{"hidden_size": 256, "bias": "all", "tie_word_embeddings": true, "init": "normal", "init_std_qkv": 0.0415, "optimizer": "adamw", "learning_rate": 0.00109, "beta1": 0.9, "decay_shape": "linear", "final_lr_fraction": 0.02, "max_seq_len": 128, "doc_mask": false, "dataset": "wikipedia_en"}
MLP neurons of a small language model. Each row is named by its layer, matrix (up: input weights; down: output weights) and neuron, and shows model dimensions 0-255. Each number is 128 + 32 x the weight over its row's rms, rounded and kept within 0 to 255. Numbers have three digits each.
After each neuron's rows, "fires before" lists the tokens most often just after its 100 highest values on Wikipedia text that the model never trained on; "fires in" lists the words (lower case) most often at its 100 highest values on Wikipedia text that the model never trained on. A number after a token or word is its count.

L3.up550:105155110193100155082164120201138117173069177134129139205139128127120141133071063204079160111133105160134079125169159116122130156131127098092132169116130118081118143111121146139115050172182154156143105139136150162150108150095117120128106092130150182104175148091125092168096109139164126071134111107115133082156121131205099097091068089115146132111139155168154156129185139116155130161146111113135139065084139103121122147113135132101097124162141108129198176131212135172118091141084079117125145113164236176118085136116097112093156186066123095189134132098121150148104106074115149118134163151182038124095107111134162194094143147093064092105114170106126116143118122134127106157127106099129101070194132133084096135141136125138101102170157123135172114158111090136091146121187109
L3.down550:136118118119120187143181098124116161152097087165196141146110145128084128105110150173123178140097124157175131071125128113135097138125079150143131124145115244147169063099118121118145088067109066090113138111080180077121148134112133097139109126144137098150225083169105086180135103115123105142162163106118114019221105160106145139170182054082134124188149118145130158135078104111149120132141094101121063147112092120117142129114126096117156180208119142162061111112113128126158123120214135115136093190068075185146106119150122089126156100111156110124149114119122099121132118130130112091096179174134144130113063177124165135156085154120117098118129175161126118128185176079123143118116164144119139099110139146093143115186107168150121101151131121127162141107120132133101151170092080
fires before: " a" 20, " the" 9, " an" 7, " p" 6, " n" 5, " b" 4
fires in: "was" 48, "is" 19, "considered" 8, "also" 6, "became" 4, "2012" 4

L5.up849:158142115101081145098100149184107145140104126137160142106074126117138110119161195118147034114164155163158111086105049199102082141142140089164138037123153142114124079114079136093140093148158129174128096134103140127115121108073162168108146098205126127113146182115116135192127150116136102157115103143103114129089151129127178151136121062138128097082153074154136118201125188125233114144081091123113115207164121139144132173163160124077143108129179078093116147110147119157079189143122177120128151139169165169114121148088177116112159182122105146135153081093123105122129125097143150191135139080154181109110137087105189109115112135137089157115152141118080106108143152124150128098049132102150143104111171103109188126077098143119192076156184121147123125149090086126107156097127135
L5.down849:113119103123108112134132130112177167082137091103185119108099127129162149133120181102135090148132109138193126147116074114123154190136145054102147135126128231083122119083150128134130070143112128097175154133146150109164142114162157121144113092120113103140154149121100075117135140158105110145166094097160146133154166127084144118085163063130129154108095097097133076155100162173151125140083127107159134165114117068131111104120111142121043119129093083183133142092146101178081139127176113159133145117205169076188117125084119136116103107169126109103155134111235072153159102157073167136166135146161147146147146180130195088100158107111097144200122109096163103125128196101111138126065134090126117170071194143143141133075112111104165167135194129096099133184126085069136071068129145
fires before: "ile" 28, "ite" 19, "at" 13, "el" 6, "ose" 5, "om" 4
fires in: "while" 27, "white" 17, "what" 7, "whose" 5, "whom" 4

L3.up628:149130104108132107131124079121117128132165155170101153147080148070134102119149154105161111128122123150215026186126037157109098149186132195092119186164102123102201110183068165107145112058164118191050184144116125143140104155177156184103111106098119179116134113154134053123119158175120143134149063134078131114153122147135129178116093100116160138102093113096119110141155146132146198142115181126151125146116159126165088109109106112138114125162139171178168135120156060134159104138185080116156128098150137124122132125133123134125094132125089115138155116130072130102105158102119185134161174197169085092140120164146135150099136163079095116124179159145083105173176136070105133128147141088109168084192104146130144126093126109114168085180135114119121108130147140131118131028118126
L3.down628:126150181072089192151089155145148153159087140146089115148105107170118154130101103173081155132076152181106156102112167118113153146165199145116126172125111125163138061129088121099134069077123163085067133161160075196121129111101078136099115108150117128091098176122103131143123197171171108121138110104110103156150130122100136129096140171139098137098188139036153117197138171139129113157130159109098078134156139103120147089062089155138110074101110149231111133100100130138147129114129149151097063120107117126107152128098125096107084189120133145154123089143133139066199161162140107134162119127071185156118126154154167115114126118153149128156148133169141100160082171153120120128094058134147162139081159062139109126113195135095130186144116073124127156106079100131062124131193182
fires before: "2" 14, "0" 11, "3" 9, "5" 9, "4" 7, "6" 7
fires in: "2022" 14, "2020" 10, "2023" 9, "2025" 9, "2024" 7, "2026" 7

L7.up905:142103104119155078108144157141104134094153106143111108056154159097151157087191182127178122091173113144192151133096123162089102039086154166098103104112117168149167132129116111126145069120087174140154205123083158115122115094122163138096138146169141155163124051103107123110106134171104146154103159159078137192095186137111166137062177144172166165104195115116126106176101169117188105110125141140105131135137129175164116147174089157088142094087155053159173122124128205146120209182093148145109106103114128154107127118154142104098134097116108123137105129149139124191102092087130181116117138120120192143153104098200129144069141088081158152105146166088081120104141076074103113142144110133159126109154100153115152179100094105148104197118097136119123202154121154133132178140115127
L7.down905:186137147127121172168158134117120063125118050168161153124134101150188123071067123148150131142113089117156081135096088146130181116126103051119168159128152122182127167129110124115117126119127135144167147075082192066098110153139141133125138103098132153139125167116145187104149068120103113163118105137085192108154145152078117144140117112181105107173094152170090162124113113126117175137093079120145134137123139127112159134136076162118110255165053185090141104139139172089162092129098118136159117156073119150100143152146153124092161117131145163125129077125171116141104121129145166087052088155113093102141156158046146171118126090120180108140101166149151170148161138178132167179186111126094086137146099102142149063172075118157092157151162085116141125089080107128134114097060108
fires before: " was" 25, " is" 13, " bec" 5, " m" 4, " f" 4, " has" 4
fires in: "it" 57, "and" 5, "small" 5

L5.up585:134142117086124114117150093054122138105186107104138138134099113121094157152113167107135143097097113182168028120102113109070092167150125142191135109123120140210139179219083170179174128112186102128108181136133100118150104136054093132099115187155091099107067161116147126139166189063139179121092121122126106095119185099182159159132150113159131133119099135133104090129122139088125170116078161123130128174120081143141130156133124135108097097162087151129080133157101151137096147218158156169141106094099132133099128170106118138182143170174083092129134087095145124161139107124118199117053125111135162075159127122120112052159125143178092134117171122099138141128155192073051142085152103107125092118177095084113144135097122075074120152130123169138105170150142125169134150117128119
L5.down585:110105173134117170146162067149126138136129161141127146121136159099082086154154157167094116151131082076137163125098207061116173134166103137116060149158131219133109171158137119096144136183185095177085102140139123115135101135169135145128131133133089139128141105182088119144128130132054186135143106072077110151189085161074099147104150123070071174161121120098122119183129137114184130132092156117136063160100113139094183125113142084158122205094112121118149076083140145148141160160109113150133091101169104194130164199090138085147090139073073135084097098136125143141123166125157108170161124129125121139152105200076115116134121123123074125176129180135132140169138116129129127118126128104089136094098095149156104104144160092116100191112170152077170202078087077115137123068090144
fires before: "s" 19, "ed" 13, " for" 10, "ies" 10, "\n" 9, "olog" 4
fires in: "award" 24, "awards" 15, "awarded" 12, "species" 9, "prize" 7

L5.up433:130106155150078149138153062134102157110110167120161123146101118137091150128156117191177125155120125198127097158164118134135123097142145089102135124149162175106088110143187138090164111139120091148179168170140117115098106107132208140098100132135179104131063120103135110214181117147105108100139149066075124081128107074131211124162044070127111101073152138110139092101197121099156062087090099071122129117173115159126209141125164089129113126147178135114132155100186131122158150178076160168095128078107146141119121116138142126116109096159140098104081085125137158176160152138102143187162135116124110192100106129110189092138083133129135139151096119082131128112098137114162102105155120106166110174104121123078141167096064078106168083153149131130148089166118132029118137124190112
L5.down433:179185128142144090175131116170091185176172114056127158125133147147138159095142137177114147099143119120117092064078086119121182119122115075141074135140118152083125128132171108121135181124065082122128099161099146077101130154131139141128164128084175091109199133129095103167130140098177074160073118105129122082156090132086160130169097084121129111102152129167156130150126124144111138158147107113083084127186133102098149132108137095157143168155085137147084163184134120161133131099144134160145097083104169182087138131131140110152104107128147128087099111212160075103155118131105123151159163084142134122050121164175105139178056122166097202126109147115141144115140163070132127103096130100164162198038101136100160124187056129143139110207090157083134123112100190123126142072160122
fires before: "n" 26, "t" 11, "ne" 7, "f" 5, "ter" 5, "'" 4
fires in: "on" 25, "it" 10, "one" 7, "daughter" 5, "i" 4, "o" 4

L3.up395:143143122076161113147111193097190104101129154084127142092077110106159122217176124158184146123196168147177090152098084156083132102110149126171102141111157178140118171129123135173116123064136117127116164116086151150171094169137124127071085181121094110172126120125128100154152169128163115125112092086130114117148132068180147082144119108195086193146079147070085161139095101107115132128053149115154097204084080120121097134117115098108136114188119159125139178176146187101094102150107147093143158112072137109103137084103180120104170137186107134068126127079068089132079146117132145103132111120128145137174146122152116162080090147136129151161109166094115105136103199130188141135160148143190130100130143089206126120082158123098159113100160157147159118118098150140082179185128133
L3.down395:092119137130076159160188142080139153146149177133095162143054151073155146100128116063125130070077148126158200136100186132042151101143121128137133118133127173129107147192137122163078122152142060060118141138167140151133143112181131082128170103126187140138164157081119104128040161131143073122131135164081099101134165124158145117163162120157101127095145097124216109139113120145149141150121110134114157153174142163089130143154087151078149117109104076146146115141131149155094129126088082173115132121117080116086133123087119150113156127127115143145069160137160145084205126125134100158104111092124099179177099131139102088162167067053112143082100112049153150143149101118144159147140130149157158095140168107166154083095107112129233094085140148133127169087138172083165073133149136
fires before: " was" 20, " is" 19, "'s" 4, " bec" 4, "ic" 4, " has" 4
fires in: "it" 71, "elizabeth" 5

L3.up287:186132107164138130143111115152122101137161158106067115115101143151121159121114158136177127113119152154100075160112079142184132091175153086094128160154125174157140097130057115098098100090100139144111209116138127161149153080154099120128129132058139151141097127117144135101074153132148210080078134121103131135086069118181131077063170095140134097098118102123097120101105148188107067161088156129187106186123177128148126079113137139087119138175141188144163110155132127170110115080151075120109130118140094132133076077155146083109137147135136185114151110022108128113111153088138029127191179167080108069174136154097103100142120128155119117108140129147074117159169128087147114132144130122143124125132113091091158145108150094148180228122138106154142108107088150184116152088126194
L3.down287:135075138204169093093099133146114131125136110113135123128137099129116105102154174153125090166184084124097113069053180110130146122104150143130093122096153109151142104106135116082095141144118131107117064118139141141178137135121124159120081139066144122133103112144085181072122099079139106127093089082144140155148049136136049133149193128077147131132140142195151173106119166125115154178168148146107124136124163133082094086125194127098156148134150121136137134172109107166139063162143080218199125153064145167144135165198117085150140158099129163117124149078068165140059180149166065139142098097095121107085120156193089101134160106131110070116104124111160095176154083153128092130137099101166171150129131091104132173192127123139129126176107133152125199185134155173122083149138157
fires before: "er" 16, "ing" 16, "ed" 12, "ow" 8, "ers" 6
fires in: "player" 13, "both" 12, "all" 11, "played" 11, "following" 11, "players" 5

L3.up1010:203142163164170161111133156167122119154173138105201174121150109087158127130082132136112112057104112142139114104149112149050060133098153107122108117101140146095130158169098144165111097180105095101122096082112098144114127130091113092128133158082079148174162103135105111135110107096155154122148077167133153160115140068111089155117097093152099156209132171138104090121182110147177139189099149127153128181062153148130129107152068113104060119126157113111161161122152184137099119152194115086036170043150140131114098116077116173105142160127184121182084128117121124130065121108100141107100149145141091134158218191141157084111106212106127134104111122086141132150084176105124141149118181148140111165141102174096106130098136113098123102130108148207146131096145100154124157172146122
L3.down1010:163123171117143168119148109120119142122162169138132144167070096124066208123122125088091086103095087130125175168054148130147130168152158112110062122089105211151150151169127129106087148179143107108082143143154168173088112063143084120107143138120169108140122152165143079125035149081144140082139072178117123145130130039129167120124087107123129160169144056131094131161153118093095156227166126173108127113122124096119126146173116124147100088139113119155161104128119102184113164107089147137142076117141091143088166156122174136146156219153166095159144137112102126158172094159102150094194139087111129101141117121088190075109134098113131116118177127121144128170114155046111122144118115131142144144129090101073127121100202180132078123081136152167156168164129123128111105124087116
fires before: ":" 31, " |" 11, "d" 6, "n" 6, " of" 5, "==\n" 4
fires in: "species" 14, "votes" 9, "by" 9, "location" 6, "note" 6, "prize" 6

L3.up9:111124111126163084118119070191107134171110149133108111115082142152123174128105096178061077128116143140171149145114119146111093150143111133104156183136129108135170127162091106125134069073098112164153133172146128181107112200110112142122089097120160152152139083103080145123127194142132130083074103112104114138128149188181112121051097091124139134091123150072107084108146163161186147168152125104166141096105163163102119116124057033127126103168131103089224128145144143108098131178209099127165124108124121138120111106102163164161167161111087140071168129142108062163211148104168191185104137138149122142112107087109106135115147087146099112136113123172118091109156167082146143064168094094163157122175150150156162167127148152107092141168141119072071129111148110078136188116144158
L3.down9:149075152124122102097154118125137194165151098111148093094107095159095109098065031173120144182090093109087122122138115154126160151181116123175114149114176142117142104230096119105074092124072144102069156117159098134157118179110106153117106110132113139133107137072139179157121159092128194113107111124122120175136082154115096113154113150132110075157098136093101112120117130060176141117135138070049109127100157111143194134193089133145128122127127109130085095134076119127140155098125104174120128097154051138099102109123145044144130149147118186130073109087152132083191169146096154122138169087130171211091185193142108162114139142108108173142125120135117127128167148082181168140150149086193131181178128142121082104157155150094107133146116148181137124103169156115119177149141165
fires before: "ship" 19, "2" 13, "0" 11, "3" 8, "1" 7
fires in: "2022" 13, "2020" 11, "championship" 11, "championships" 8, "2023" 8, "2021" 7